python train.py --n_layer=10 --d_model=256 --n_head=8 --n_kv_head=8 --head_dim=32 --d_mlp=1024 --vocab_size=2048 --activation="tanh_gelu" --norm="layernorm" --norm_place="pre" --norm_eps=1e-05 --positions="learned" --qk_norm=false --attn_scale=0.177 --bias="all" --tie_embeddings=true --parallel_block=true --init="trunc" --init_std_qkv=0.0338 --init_std_o=0.00755 --init_std_up=0.0338 --init_std_down=0.00377 --optimizer="muon_variant" --lr=0.011 --lr_mult_qkv=0.7 --lr_mult_o=4.0 --beta1=0.9 --lr_head=0.00734 --grad_clip=1.0 --warmup_steps=200 --schedule="wsd" --decay_fraction=0.683 --decay_shape="linear" --final_lr_fraction=0.0 --batch_tokens=131072 --seq_len=512 --doc_mask=true --z_loss=0.0001 --train_tokens=637200000 --steps=4862 --dataset="wikipedia_en"
MLP neurons of a small language model. Each row is named by its layer, matrix (up: input weights) and neuron, and shows model dimensions 144-239. Each number is 200 + 20 x the weight over its row's rms, rounded and kept within 0 to 999.
After each neuron's rows, "fires on" lists the tokens most often at its 100 highest values on Wikipedia text that the model never trained on. A number after a token or word is its count.

L2.up797,232,199,194,209,185,214,201,178,177,198,228,203,224,177,213,200,215,224,173,177,202,196,234,194,233,224,171,190,211,201,192,224,198,247,173,233,248,205,174,218,165,195,208,205,209,206,216,217,205,207,155,212,183,194,195,190,224,209,227,221,190,202,177,185,185,204,173,204,186,205,196,183,198,245,198,183,198,212,153,208,228,188,223,186,206,177,208,199,188,254,229,189,207,200,212,210
fires on: "-" 81, "–" 12, "/" 4

L4.up245,184,240,220,188,199,186,236,166,205,207,196,208,199,222,170,194,188,182,202,196,192,198,243,216,196,218,207,187,196,234,209,169,211,224,231,211,195,175,189,202,187,205,200,157,203,212,202,192,213,208,212,200,211,187,215,165,207,228,184,173,209,193,204,183,213,194,218,176,204,207,196,204,207,212,199,213,204,195,195,202,202,220,207,204,204,184,204,197,168,213,180,188,180,161,193,170
fires on: " ca" 26, "an" 22, "ca" 5, "la" 5, "as" 5, "em" 5

L4.up84,188,217,183,185,218,204,180,193,194,176,182,200,166,185,217,167,217,216,198,220,229,191,200,200,227,190,221,178,203,245,203,191,201,207,201,144,212,245,200,183,195,204,174,206,196,205,226,203,196,192,199,196,187,221,229,203,217,142,195,203,197,205,219,240,242,185,208,211,256,218,212,179,171,232,197,205,194,216,209,200,209,196,200,223,194,228,196,212,207,197,186,191,203,182,188,204
fires on: "port" 34, "ar" 33, "t" 6

L2.up281,209,215,210,184,191,187,191,208,227,222,215,183,229,243,217,202,188,210,176,225,217,178,210,225,205,192,207,210,178,211,194,186,168,183,180,203,224,224,241,223,220,185,223,176,188,226,193,193,218,201,211,194,235,225,217,239,229,208,170,160,210,213,197,197,194,179,180,189,209,163,208,199,212,233,167,178,210,224,195,191,217,204,211,195,180,193,183,233,207,172,194,197,240,204,209,178
fires on: "\n" 16, " T" 15, " not" 13, " \"" 7, "," 6, "\"" 6

L2.up521,213,166,171,201,189,244,191,204,233,221,192,200,209,200,173,238,214,209,221,210,194,155,203,232,185,160,207,214,204,171,167,164,214,185,218,219,212,196,230,228,227,229,188,205,213,216,210,210,192,191,192,218,196,229,217,204,206,237,180,194,180,185,170,209,169,201,208,229,184,173,198,160,208,242,177,192,200,226,188,195,184,185,233,172,200,225,203,179,241,195,224,202,192,208,197,208
fires on: "'" 87, "’" 9

L2.up326,179,210,175,214,236,196,207,192,210,195,198,192,198,214,191,182,190,206,180,217,192,227,205,220,195,183,210,223,201,213,215,188,197,211,183,206,216,191,165,194,184,210,186,162,217,228,191,174,204,194,182,194,187,177,192,171,217,203,185,128,195,217,183,184,170,201,191,158,182,206,220,205,228,183,194,236,201,187,191,160,191,203,196,221,204,226,191,218,148,192,196,246,222,181,205,169
fires on: " c" 56, " ca" 26, "ur" 10

L4.up710,208,204,187,193,178,203,197,200,178,197,189,171,219,230,192,216,206,217,174,210,221,186,197,178,224,238,222,170,225,196,210,180,195,241,170,238,218,262,220,195,185,217,195,210,176,220,180,229,187,227,213,209,197,178,197,211,231,175,217,171,211,198,191,190,155,190,214,196,186,189,220,201,224,171,214,194,179,205,207,205,198,181,214,210,211,187,195,203,228,197,157,190,204,226,183,193
fires on: "sh" 19, "tro" 18, " up" 9, "go" 9, "s" 5, " for" 4

L5.up523,209,160,197,212,187,208,198,191,213,196,147,206,164,232,214,190,224,194,184,216,213,202,219,214,195,204,211,221,183,219,187,213,187,193,239,174,190,186,205,179,200,219,218,207,226,194,177,230,208,170,149,245,219,216,156,189,191,186,197,193,186,222,204,193,200,203,165,242,195,191,241,171,189,184,212,196,207,167,178,200,194,208,219,204,204,211,221,199,188,195,211,222,199,205,166,206
fires on: " sub" 20, " in" 11, " under" 6, "F" 5, " open" 5, "ba" 5

L2.up52,192,173,204,179,165,226,200,184,180,206,195,193,193,212,172,227,214,215,169,187,179,165,231,228,224,211,189,203,169,213,209,202,213,232,224,217,249,200,187,181,198,231,245,201,208,195,178,228,175,158,220,216,229,204,211,219,145,208,152,198,224,175,215,193,205,207,215,197,227,209,193,196,199,206,185,217,189,225,165,140,169,200,216,174,200,174,195,187,181,180,198,193,191,173,196,180
fires on: "ed" 20, "mon" 12, "t" 10, "ct" 8, "ular" 6

L4.up131,236,206,199,180,178,194,175,192,235,223,218,218,181,225,203,232,169,222,208,213,181,183,216,190,173,233,192,186,190,201,218,198,225,183,192,178,207,198,198,147,182,200,209,240,189,215,174,198,188,175,219,212,208,225,207,208,220,194,255,182,211,189,182,230,210,196,186,199,242,161,190,198,218,217,195,187,191,200,227,192,189,224,217,214,200,188,201,202,206,202,213,170,209,208,183,206
fires on: " do" 29, "do" 9, " di" 9, " Di" 8, " su" 6

L4.up2,232,177,159,223,148,207,238,209,210,167,149,205,176,239,208,216,208,210,256,214,196,173,249,194,224,221,190,177,200,167,214,206,229,209,193,224,184,235,221,214,200,216,173,208,204,191,204,210,190,144,213,186,202,189,171,180,209,230,200,177,219,206,195,213,187,179,205,193,225,222,181,201,180,208,187,229,230,192,222,166,222,184,216,170,195,198,194,213,196,181,186,220,190,193,189,194
fires on: " co" 24, " East" 13, " Cor" 12, " Ho" 11, " F" 9, " Mo" 5

L4.up443,186,202,162,213,208,223,204,208,201,186,185,200,188,195,219,204,192,180,179,200,177,177,177,190,181,212,213,208,190,190,119,187,228,207,189,199,186,194,190,181,185,205,188,231,211,234,225,181,189,179,200,244,197,179,231,194,210,215,206,205,211,187,179,191,207,253,215,241,150,200,181,221,210,213,211,219,185,191,212,191,244,183,205,217,229,214,187,192,225,211,207,186,176,195,197,212
fires on: "or" 23, "r" 11, "w" 8, "-" 7, " a" 4

L4.up203,144,179,196,189,180,203,188,214,205,202,199,191,183,169,219,213,214,175,153,188,196,198,160,170,203,175,195,225,210,212,192,194,184,200,220,230,206,190,180,181,202,164,229,180,180,157,227,192,218,187,195,221,220,202,233,173,188,187,224,199,192,218,214,188,200,235,205,185,190,222,192,230,193,243,194,184,209,199,205,199,235,193,204,197,199,231,235,199,200,209,203,206,195,197,228,200
fires on: "%" 24, "age" 13, "old" 8, "com" 6, "iv" 6

L4.up208,202,213,216,188,183,208,212,222,201,195,187,193,186,203,216,260,173,186,257,195,203,167,207,201,188,190,202,187,168,185,157,216,197,218,198,187,204,229,182,178,230,210,199,179,193,173,183,185,216,204,177,201,239,210,212,206,217,206,160,196,215,232,257,229,184,189,238,194,152,210,247,215,260,164,205,166,227,162,194,164,255,195,221,195,194,188,203,210,193,204,207,204,198,218,200,219
fires on: "t" 29, "st" 11, "il" 6, "rt" 6, " School" 6, "ul" 4

L4.up224,213,192,229,211,167,197,230,206,187,210,189,204,212,157,179,205,214,191,181,226,199,173,172,183,162,209,191,209,227,218,154,176,204,232,162,260,185,207,207,202,174,202,160,228,216,205,177,202,190,220,211,196,218,178,209,186,206,213,196,192,202,201,206,204,183,197,241,190,210,220,195,166,178,189,208,189,208,149,226,165,192,202,200,160,215,216,192,217,235,233,192,188,204,193,200,177
fires on: " |" 91

L2.up486,226,193,192,198,219,215,199,215,183,191,193,187,197,223,226,206,223,171,209,186,186,193,197,197,222,189,208,185,222,185,223,209,185,179,202,230,218,188,204,199,176,192,229,216,221,227,166,194,191,208,162,216,184,210,193,184,195,203,226,200,207,210,175,167,205,178,195,172,209,186,232,206,193,180,172,201,232,200,169,222,235,235,210,186,197,227,261,173,177,196,172,214,161,225,217,190
fires on: "re" 64, " pre" 27

L5.up677,175,220,184,196,205,231,216,175,210,190,189,202,206,205,177,214,204,188,181,195,196,182,224,194,218,175,202,211,230,195,251,194,186,179,181,233,206,198,191,184,164,194,192,213,193,181,204,200,185,206,217,199,184,188,192,199,186,221,191,223,202,221,218,169,197,167,211,176,200,203,184,203,195,191,179,210,203,172,226,168,241,232,221,202,183,228,240,190,178,219,210,197,195,227,230,208
fires on: "s" 29, "th" 13, "re" 10, " He" 8, " he" 7, "o" 5

L5.up317,182,190,179,198,188,202,195,222,209,224,214,197,215,216,178,224,188,228,190,222,194,231,221,194,193,214,229,203,204,213,232,231,201,187,172,165,182,200,211,168,210,202,169,204,194,204,219,199,226,188,206,259,220,214,224,193,192,203,226,173,218,168,223,155,193,212,209,228,162,156,189,172,228,177,217,193,160,210,228,231,175,165,209,185,181,183,207,228,201,210,153,168,210,195,164,201
fires on: "b" 38, "s" 14, "d" 8, "mm" 8, " make" 6

L5.up326,178,184,169,187,222,215,183,198,204,180,208,219,217,198,178,195,175,206,177,211,193,169,209,203,231,191,212,191,222,165,207,211,199,200,177,211,237,205,183,200,219,182,231,188,206,203,174,212,205,235,181,201,192,212,174,202,222,196,223,190,205,210,188,207,197,197,184,193,196,200,194,196,183,220,223,171,205,172,179,210,228,204,221,197,183,192,200,219,201,249,217,234,239,190,198,188
fires on: "–" 30, "st" 13, "al" 11, "d" 7, "b" 6

L5.up36,191,228,201,184,210,215,208,209,213,198,216,140,189,184,208,217,210,165,192,219,216,200,195,226,233,196,209,202,168,214,178,190,182,223,208,205,193,182,208,213,181,206,201,200,226,197,176,201,211,217,183,212,210,203,166,224,180,234,221,183,168,186,202,167,192,198,213,209,239,205,150,200,218,173,191,240,150,207,196,175,206,197,177,153,133,225,186,180,206,177,169,190,200,242,185,191
fires on: "mb" 14, "nd" 12, "ot" 10, "th" 7, " form" 7

L5.up651,223,199,231,206,229,205,213,193,202,221,209,212,195,198,209,235,149,182,233,201,180,214,226,214,178,208,218,224,190,203,180,198,187,173,170,184,186,214,213,197,231,203,213,165,214,222,189,185,200,212,204,181,200,229,186,205,162,182,208,190,183,210,193,177,221,169,193,187,222,165,209,188,157,193,220,214,242,198,217,163,205,198,220,168,176,195,172,210,232,182,187,184,192,239,180,189
fires on: "ri" 30, " |" 24, "i" 9, "at" 7, "c" 6, "a" 5

L2.up934,231,219,242,214,214,214,204,188,202,196,183,164,231,181,197,206,205,215,150,180,199,196,199,202,195,200,181,199,233,187,210,193,167,196,154,228,200,186,208,194,184,220,189,191,166,203,175,239,219,187,226,212,186,235,200,172,258,249,201,206,182,177,211,195,232,213,195,186,185,191,177,188,199,214,196,228,194,206,160,225,180,226,263,176,202,193,191,180,210,212,181,187,184,204,199,177
fires on: "-" 15, " end" 11, " and" 11, " dis" 9, " to" 9, " ca" 6

L2.up196,197,197,191,220,204,176,212,207,211,183,192,219,190,221,177,189,190,225,183,208,226,213,220,201,198,188,170,166,197,217,175,206,220,178,196,196,181,194,221,187,212,198,187,222,225,193,213,206,212,164,191,248,146,193,245,232,194,199,210,232,209,188,175,218,176,223,209,174,179,195,191,161,191,186,173,194,176,191,196,220,192,241,200,229,238,206,193,212,196,195,230,213,195,206,222,227
fires on: " of" 39, "y" 6, "el" 6, "an" 4, "d" 4

L4.up158,201,187,203,220,203,180,227,185,204,215,204,236,196,170,187,202,213,241,205,206,189,201,203,206,202,223,211,181,210,212,167,185,182,254,212,204,213,178,204,240,199,204,184,185,205,202,189,197,196,198,166,240,175,197,196,177,214,204,198,213,187,184,201,243,188,221,224,220,189,195,186,195,194,246,184,207,199,175,196,209,179,194,215,199,176,185,207,166,211,218,225,226,227,213,212,234
fires on: " |" 81, "-" 4

L4.up209,206,212,214,225,162,208,218,204,205,226,221,188,209,213,205,198,184,184,213,181,258,183,206,184,213,201,226,174,170,200,202,177,226,190,216,194,179,210,237,221,215,215,179,194,193,181,214,210,204,177,210,212,153,202,177,218,240,236,188,218,190,219,181,179,228,209,176,211,195,219,223,178,213,203,194,201,202,178,179,205,248,216,202,208,201,196,170,195,176,228,202,182,204,218,166,192
fires on: " b" 21, " d" 14, "er" 10, "pi" 7, " f" 7

L5.up391,184,204,212,197,191,216,207,206,185,217,185,176,169,185,205,200,214,183,220,188,167,197,202,202,213,209,193,224,205,214,192,225,198,203,242,216,174,173,216,186,190,193,223,210,204,151,215,194,170,208,171,195,228,236,226,180,194,206,195,205,216,180,189,211,198,243,195,196,197,196,202,208,151,189,181,184,221,207,256,152,197,239,212,209,192,224,197,196,226,172,214,176,172,213,214,212
fires on: " has" 15, "le" 14, " had" 10, " have" 10, "op" 8, " was" 7

L5.up553,191,201,194,212,214,248,183,221,184,209,194,212,220,214,204,174,179,217,234,226,199,194,192,212,192,206,204,184,186,212,223,189,176,201,225,119,145,203,198,215,226,168,193,189,177,217,190,192,201,196,195,218,206,170,194,212,203,229,183,215,226,181,217,197,225,207,174,230,188,181,227,172,167,197,200,232,196,188,190,213,214,201,207,183,245,235,172,204,177,197,192,205,229,193,199,193
fires on: "th" 27, "on" 19, "ab" 10, "mb" 6

L5.up462,194,197,188,198,190,199,214,231,217,180,183,215,211,200,219,258,211,182,198,192,208,210,212,196,157,228,208,160,210,180,195,198,204,214,184,203,191,189,222,144,180,219,190,191,216,211,201,238,225,198,209,219,207,195,213,212,216,191,182,202,230,208,181,204,209,189,217,190,199,199,241,204,217,219,194,203,186,161,206,167,225,153,203,197,212,223,203,191,244,195,228,182,216,188,217,158
fires on: "ur" 15, "il" 12, "or" 12, "st" 10, "re" 8, "ver" 8

L2.up830,192,184,183,195,186,207,198,225,184,198,189,205,170,188,215,184,189,207,194,190,238,193,207,219,199,197,192,188,225,208,212,214,206,182,217,183,160,225,250,204,242,207,231,191,204,197,188,192,219,204,197,205,180,189,177,218,222,196,200,174,184,174,176,201,232,199,216,138,200,211,175,236,191,205,212,195,173,176,199,203,202,189,197,196,213,211,200,187,173,165,171,185,180,234,210,188
fires on: "mo" 15, "il" 15, "d" 9, "te" 6, "li" 6

L4.up472,206,205,205,217,198,183,184,196,209,207,223,167,192,167,223,191,238,180,177,191,176,215,236,217,209,179,206,202,179,238,204,200,234,179,184,232,233,192,222,200,199,212,244,223,201,206,203,205,200,181,178,207,196,216,232,213,210,172,170,223,207,259,180,218,195,176,220,197,194,238,173,218,189,227,221,229,193,211,194,192,211,207,234,183,236,203,202,176,203,232,199,190,228,189,184,186
fires on: "e" 23, "ed" 16, "s" 10, "re" 7, "com" 6

L4.up267,240,167,197,187,197,196,245,220,222,205,221,204,211,224,176,199,217,175,226,191,175,229,214,204,171,190,187,168,196,194,210,203,188,189,214,213,206,190,200,178,207,218,206,266,196,214,197,230,220,191,201,201,179,221,202,190,229,206,198,220,207,247,235,186,197,180,214,185,190,197,168,189,188,216,224,185,189,202,158,193,208,172,175,178,203,192,189,211,191,239,204,194,203,187,220,134
fires on: "ate" 23, "il" 18, "ed" 6, "ie" 5, "ame" 4, "e" 4

L5.up526,181,181,189,228,201,192,193,195,243,181,189,217,168,224,220,199,190,218,206,201,205,181,201,218,198,234,167,218,181,194,185,226,215,207,230,230,211,165,237,209,163,201,220,195,226,189,234,168,203,188,235,223,229,199,234,192,241,173,182,207,214,206,196,168,202,192,244,200,175,195,165,226,222,202,211,208,234,226,208,220,192,178,239,163,235,210,217,199,220,210,183,213,191,177,214,218
fires on: ")," 16, "b" 12, "ri" 9, "ma" 8, "i" 7, "d" 7

L5.up127,200,207,189,208,217,197,205,210,183,193,195,198,189,235,208,218,185,214,202,210,191,157,224,194,214,171,186,186,181,205,223,192,214,209,218,194,198,233,232,209,187,201,190,190,196,182,233,197,202,176,209,203,185,198,208,190,236,233,188,206,203,208,211,200,228,202,199,203,229,205,194,210,223,222,208,194,217,202,200,183,200,222,198,192,187,211,192,183,191,213,262,161,192,241,216,196
fires on: " h" 19, "u" 16, "il" 14, "ur" 12, "ru" 6, "hi" 5

L5.up426,179,232,185,192,214,184,173,226,185,190,220,212,192,225,214,224,155,174,197,193,180,201,186,169,241,197,241,219,231,172,192,192,212,177,194,186,201,233,195,202,193,186,186,193,203,181,202,226,164,235,183,171,181,225,190,223,160,216,165,234,196,184,206,237,168,186,164,187,217,175,182,201,187,218,198,202,211,171,218,212,195,188,194,230,179,178,197,216,207,214,190,193,202,191,196,184
fires on: "s" 36, "tor" 8, " research" 6, "y" 6, "my" 6

L4.up326,204,203,187,178,165,235,178,207,189,199,217,186,198,212,190,190,200,246,195,202,185,221,197,226,200,212,253,227,178,215,210,161,199,211,205,153,154,191,220,181,232,167,214,202,203,214,234,185,179,173,221,211,220,211,210,206,193,203,242,230,167,162,203,203,235,225,228,181,200,208,189,183,205,230,219,227,206,183,241,217,176,218,224,209,169,185,196,227,215,204,183,192,191,187,195,208
fires on: "s" 23, " work" 12, "nd" 10, " post" 9, "t" 9, "d" 7

L2.up147,237,198,212,206,199,215,174,214,199,180,181,187,231,188,231,156,190,207,231,204,172,219,200,207,213,196,219,190,181,213,167,196,206,178,172,213,180,195,163,203,214,213,241,191,213,202,201,194,219,193,201,212,198,206,195,176,201,226,222,181,195,230,230,182,229,193,186,220,193,209,182,167,210,172,159,231,217,191,166,171,193,205,189,199,164,194,215,163,223,212,215,170,205,185,198,203
fires on: "tt" 20, " Th" 16, " be" 9, "ak" 9, " finish" 7, "ach" 7

L4.up687,222,175,186,184,207,184,202,162,209,198,195,232,199,221,224,184,208,214,162,204,186,185,220,176,221,225,200,218,177,173,182,217,206,203,185,212,215,211,192,164,195,198,194,201,219,184,209,164,194,186,178,193,195,269,205,177,234,174,227,176,128,188,180,159,223,180,258,199,207,183,202,164,177,193,213,200,192,206,202,206,178,197,203,210,210,214,183,231,203,194,214,164,190,195,199,211
fires on: "y" 26, "re" 11, "ra" 10, "a" 7, "u" 6, "j" 5

L5.up13,187,184,186,216,220,220,198,203,204,199,169,198,192,166,204,221,184,202,221,184,216,181,209,176,219,191,209,196,235,174,183,216,238,242,184,216,204,151,244,179,190,198,194,181,201,219,202,173,234,225,193,198,214,192,190,168,240,175,189,222,166,193,216,202,164,189,195,211,178,189,230,190,202,213,210,179,178,198,215,204,233,204,200,176,196,208,200,184,213,205,195,228,216,203,178,191
fires on: "-" 23, "co" 17, "ti" 12, "za" 8, "li" 6, "ta" 5

L4.up1002,172,209,199,216,180,175,181,198,221,220,218,200,203,192,210,209,194,216,242,211,183,183,217,220,161,222,180,206,211,229,157,214,204,199,187,231,190,222,221,182,212,214,178,228,193,173,217,177,172,143,193,209,208,216,229,180,224,189,176,192,150,190,208,220,194,199,226,207,170,199,174,187,181,227,212,201,210,225,204,164,187,212,204,215,190,212,210,178,226,200,192,214,191,224,221,214
fires on: "'" 22, " Wal" 12, "’" 11, "ü" 6, " Great" 6, " building" 5

L4.up337,237,152,185,202,197,171,183,195,218,205,202,208,174,194,201,218,208,231,200,188,223,173,206,186,220,185,175,209,200,194,212,181,188,226,187,234,211,198,264,188,198,217,199,226,204,204,230,176,227,194,201,188,180,200,189,198,181,219,246,219,172,214,200,200,207,160,214,195,203,162,192,179,177,220,201,181,206,229,228,189,198,202,211,194,169,211,209,188,200,195,221,194,225,210,180,205
fires on: "i" 13, "c" 12, "x" 11, "g" 10, "il" 9, "'" 5

L5.up849,190,182,208,229,219,166,195,209,207,210,192,199,188,217,174,234,190,212,244,189,196,207,198,197,187,198,217,217,198,186,193,184,207,228,178,171,211,193,198,241,166,210,178,187,202,194,173,213,193,196,198,202,186,208,211,189,175,189,199,176,208,229,201,166,190,162,199,215,224,187,159,226,178,197,163,206,224,213,173,212,175,178,192,184,200,193,217,228,225,206,202,186,215,217,209,237
fires on: "u" 15, "li" 10, "a" 8, "i" 7, "bi" 6, "é" 5

L2.up228,185,191,218,225,198,193,178,185,188,177,202,196,196,200,185,170,193,207,234,214,221,143,168,190,191,197,185,205,194,215,216,184,190,191,187,202,205,179,205,180,210,220,196,199,181,153,260,175,182,217,171,200,177,210,186,180,213,224,207,195,189,246,174,191,201,150,231,207,195,171,186,199,216,202,203,212,222,197,209,203,195,209,226,185,180,198,204,221,214,216,214,175,224,212,188,215
fires on: "l" 31, "hi" 14, "th" 13, "A" 4, "k" 4, "r" 4

L4.up663,224,196,208,196,227,196,197,215,203,208,228,193,183,223,181,262,190,216,193,199,223,175,255,225,211,204,189,178,145,237,210,242,189,197,159,206,186,214,226,204,173,186,190,191,211,193,218,181,202,168,182,182,225,215,186,198,204,218,179,191,184,203,193,214,213,201,196,219,223,188,219,183,193,199,201,218,217,191,234,198,196,185,181,171,272,212,225,200,186,199,199,178,211,213,184,205
fires on: "ho" 18, "ch" 13, "g" 11, "il" 7, "ur" 6

L4.up732,248,212,179,218,184,220,195,185,245,193,215,169,191,229,165,210,212,225,190,213,233,154,169,196,197,215,194,193,156,185,176,175,191,195,194,197,215,201,248,206,186,222,206,233,225,246,201,180,201,209,205,228,178,224,194,172,200,233,233,194,188,196,235,191,192,203,191,239,198,185,201,235,212,208,206,204,174,166,202,197,234,235,227,176,216,189,178,170,166,167,181,195,216,211,165,196
fires on: " p" 43, " d" 15, " b" 10, " do" 5

L5.up525,192,186,212,225,171,198,193,226,170,232,216,234,179,195,221,177,208,183,225,165,189,177,205,161,186,214,208,197,183,201,212,198,206,241,167,190,182,208,178,175,182,213,212,232,209,190,195,227,176,210,178,199,211,151,168,181,214,215,190,189,195,182,196,207,201,170,237,215,188,185,174,165,185,189,233,206,194,190,224,214,201,214,227,175,190,220,219,217,180,228,184,181,251,199,204,201
fires on: " |" 18, "id" 15, "ve" 11, "cu" 6, "in" 6

L5.up673,223,181,195,189,193,179,210,185,192,199,196,218,204,190,232,219,231,213,175,212,199,216,181,207,213,212,223,193,166,178,189,221,182,193,204,201,215,179,196,148,200,212,179,211,166,212,213,194,187,197,207,196,202,237,232,176,194,183,202,202,203,225,196,184,198,207,199,194,199,193,178,219,205,165,206,193,229,209,227,209,166,175,237,199,205,249,202,173,211,203,172,189,200,197,183,199
fires on: "s" 24, "y" 12, "ra" 11, " of" 10, "un" 8

L4.up914,173,205,182,196,252,175,246,191,209,224,194,208,205,209,191,174,217,180,164,185,183,191,201,204,173,226,231,153,194,206,180,211,225,216,206,216,193,202,198,203,215,197,188,217,211,201,235,196,176,194,224,158,185,189,219,195,173,207,211,205,215,183,212,187,195,175,236,196,202,217,167,190,171,174,177,211,186,181,192,183,181,214,193,211,210,201,220,157,238,239,190,197,178,178,207,190
fires on: " |" 64, " " 10, " —" 6, ";" 5

L2.up609,195,188,191,242,163,203,208,202,188,201,225,189,214,178,200,173,206,172,264,202,216,202,217,216,197,197,263,214,220,201,171,188,206,197,209,194,187,225,182,184,194,219,189,198,225,181,173,203,221,194,201,190,184,199,204,238,213,190,222,178,200,211,201,185,204,208,186,181,187,209,194,184,221,213,196,215,214,207,182,198,223,200,194,220,211,217,197,213,188,214,215,237,209,230,168,224
fires on: " ==" 19, "==" 11, " to" 8, "d" 6, "duc" 6, "form" 6

L5.up491,196,213,172,197,195,223,182,207,199,181,174,218,208,206,204,245,184,197,212,210,231,180,192,179,186,190,199,194,228,216,220,189,165,188,189,201,224,187,238,192,198,195,202,233,189,205,165,212,184,197,172,174,191,218,215,217,188,194,204,158,206,177,168,221,209,184,213,200,180,177,199,206,229,195,203,196,209,226,187,198,218,227,215,194,195,218,195,204,195,229,187,206,180,189,221,210
fires on: " be" 60, "re" 9, " Re" 6, "ru" 4, "har" 4

L5.up95,217,195,167,203,169,211,202,233,211,187,171,218,164,186,203,169,212,204,190,203,230,206,203,178,210,222,201,167,208,214,199,182,170,232,198,188,153,222,201,244,214,210,170,198,200,235,179,201,204,204,183,169,212,237,218,194,199,190,176,216,220,165,160,193,190,215,190,241,189,187,192,175,177,173,173,210,188,204,210,206,219,217,179,199,216,209,194,172,184,222,213,167,191,195,208,195
fires on: "th" 24, "au" 18, "gg" 6, "ation" 5, "on" 4

L5.up318,194,196,146,228,176,175,180,159,203,223,166,168,189,191,225,225,194,227,197,208,178,179,191,217,160,240,201,190,206,207,159,216,162,186,175,219,193,222,215,212,203,194,184,228,175,205,229,213,161,203,195,208,219,191,198,170,193,195,202,201,181,169,204,190,206,200,190,193,192,193,194,184,149,179,236,180,233,216,216,171,185,196,205,194,214,189,214,212,242,249,213,209,181,198,207,193
fires on: " |" 35, "la" 13, " " 10, " and" 8, " or" 4, "lo" 4

L2.up345,183,208,241,179,209,172,204,182,201,215,176,224,219,209,193,182,218,192,199,205,192,192,188,188,224,205,202,204,216,206,174,223,194,212,187,219,198,221,176,194,231,184,221,196,189,190,229,216,212,239,203,228,185,198,216,172,187,215,181,213,198,228,217,204,200,176,219,211,148,229,204,209,226,178,166,184,203,180,233,243,224,189,187,208,184,189,236,207,167,208,182,197,200,214,175,209
fires on: "mm" 15, " appear" 15, " were" 12, "ft" 10, " be" 9

L2.up661,181,206,220,205,198,184,194,215,173,201,219,201,212,205,219,188,197,166,223,164,188,218,238,217,208,196,242,215,193,200,190,193,198,186,216,167,185,195,216,216,260,191,237,188,205,176,220,194,186,179,209,205,144,207,235,216,182,179,184,189,199,199,211,234,180,208,187,196,196,203,189,201,247,211,227,218,193,216,172,201,226,247,195,189,206,205,203,212,170,181,184,198,202,222,201,167
fires on: "ers" 21, " on" 14, "ular" 11, "duc" 9, " to" 8, "S" 7

L2.up474,161,187,192,196,173,177,219,211,184,216,228,183,234,153,216,196,236,188,204,187,256,185,158,217,190,163,234,173,187,205,180,164,165,179,205,186,192,216,170,182,193,233,206,225,190,194,208,195,155,209,225,205,179,225,201,193,224,184,179,197,184,212,209,203,225,134,199,176,208,170,207,202,172,210,206,193,198,183,212,196,194,216,223,212,215,225,219,243,184,195,211,205,195,182,154,208
fires on: " " 29, " of" 10, "com" 9, " from" 6, "ner" 5

L4.up146,170,195,203,182,205,164,148,223,203,205,155,220,183,168,199,192,195,205,205,188,216,188,227,224,215,174,144,205,214,211,209,168,181,216,211,152,212,210,214,225,186,200,235,217,180,199,201,218,192,221,171,187,195,210,181,197,180,185,204,213,152,203,191,220,204,189,195,208,215,194,192,225,189,215,203,196,210,229,184,227,230,226,224,200,185,225,224,217,190,222,200,197,210,189,192,214
fires on: "'" 19, "t" 12, "E" 10, "ine" 9, " other" 7

L5.up916,182,221,217,222,220,228,230,209,185,205,187,241,176,233,234,226,206,210,192,204,195,197,202,215,201,181,248,199,213,212,193,173,210,213,183,194,174,241,220,216,197,182,159,208,202,190,204,194,196,185,223,208,169,209,208,175,199,231,235,198,190,163,224,214,176,205,169,210,175,187,178,188,185,191,225,188,233,204,195,172,190,219,193,206,150,194,217,198,171,205,205,198,215,223,225,198
fires on: "il" 20, "u" 15, "w" 7, "d" 7, "s" 7, " just" 4

L2.up27,126,181,201,197,175,218,222,232,199,176,199,189,202,212,215,223,190,183,190,191,157,191,219,195,180,188,203,209,240,210,181,185,185,208,190,186,210,186,206,202,232,196,214,219,165,223,185,252,203,198,228,221,189,208,216,211,208,201,170,205,210,202,190,193,193,215,188,208,202,245,196,163,199,194,172,194,176,212,196,188,161,181,193,206,231,215,232,217,189,163,210,239,188,171,186,206
fires on: " Championship" 24, " World" 18, " 19" 8, "20" 4

L2.up969,196,230,132,201,200,188,159,209,196,232,185,215,193,234,186,173,199,212,179,188,167,182,222,211,191,196,204,194,189,214,205,179,210,191,183,186,193,207,159,179,198,198,168,216,211,204,209,196,188,210,207,228,209,225,212,235,200,177,208,214,216,222,212,207,197,241,202,197,209,197,217,186,177,217,199,202,164,202,204,190,162,247,186,185,212,192,215,187,204,215,206,162,205,202,216,192
fires on: " Mu" 15, " su" 15, " vi" 14, " di" 11, " tri" 9, " Vi" 7

L2.up724,192,198,224,165,184,212,210,204,200,202,184,212,184,200,216,210,196,193,201,208,213,191,211,221,228,173,231,202,196,220,183,235,219,187,175,208,202,179,213,200,195,200,229,192,211,181,234,192,204,218,195,210,189,208,168,205,191,207,221,200,144,212,195,213,205,205,166,210,201,177,227,186,166,200,220,190,203,181,207,206,240,234,261,206,193,206,195,218,175,205,188,199,192,238,177,188
fires on: "e" 52, " di" 8, " F" 6, "F" 6, " in" 5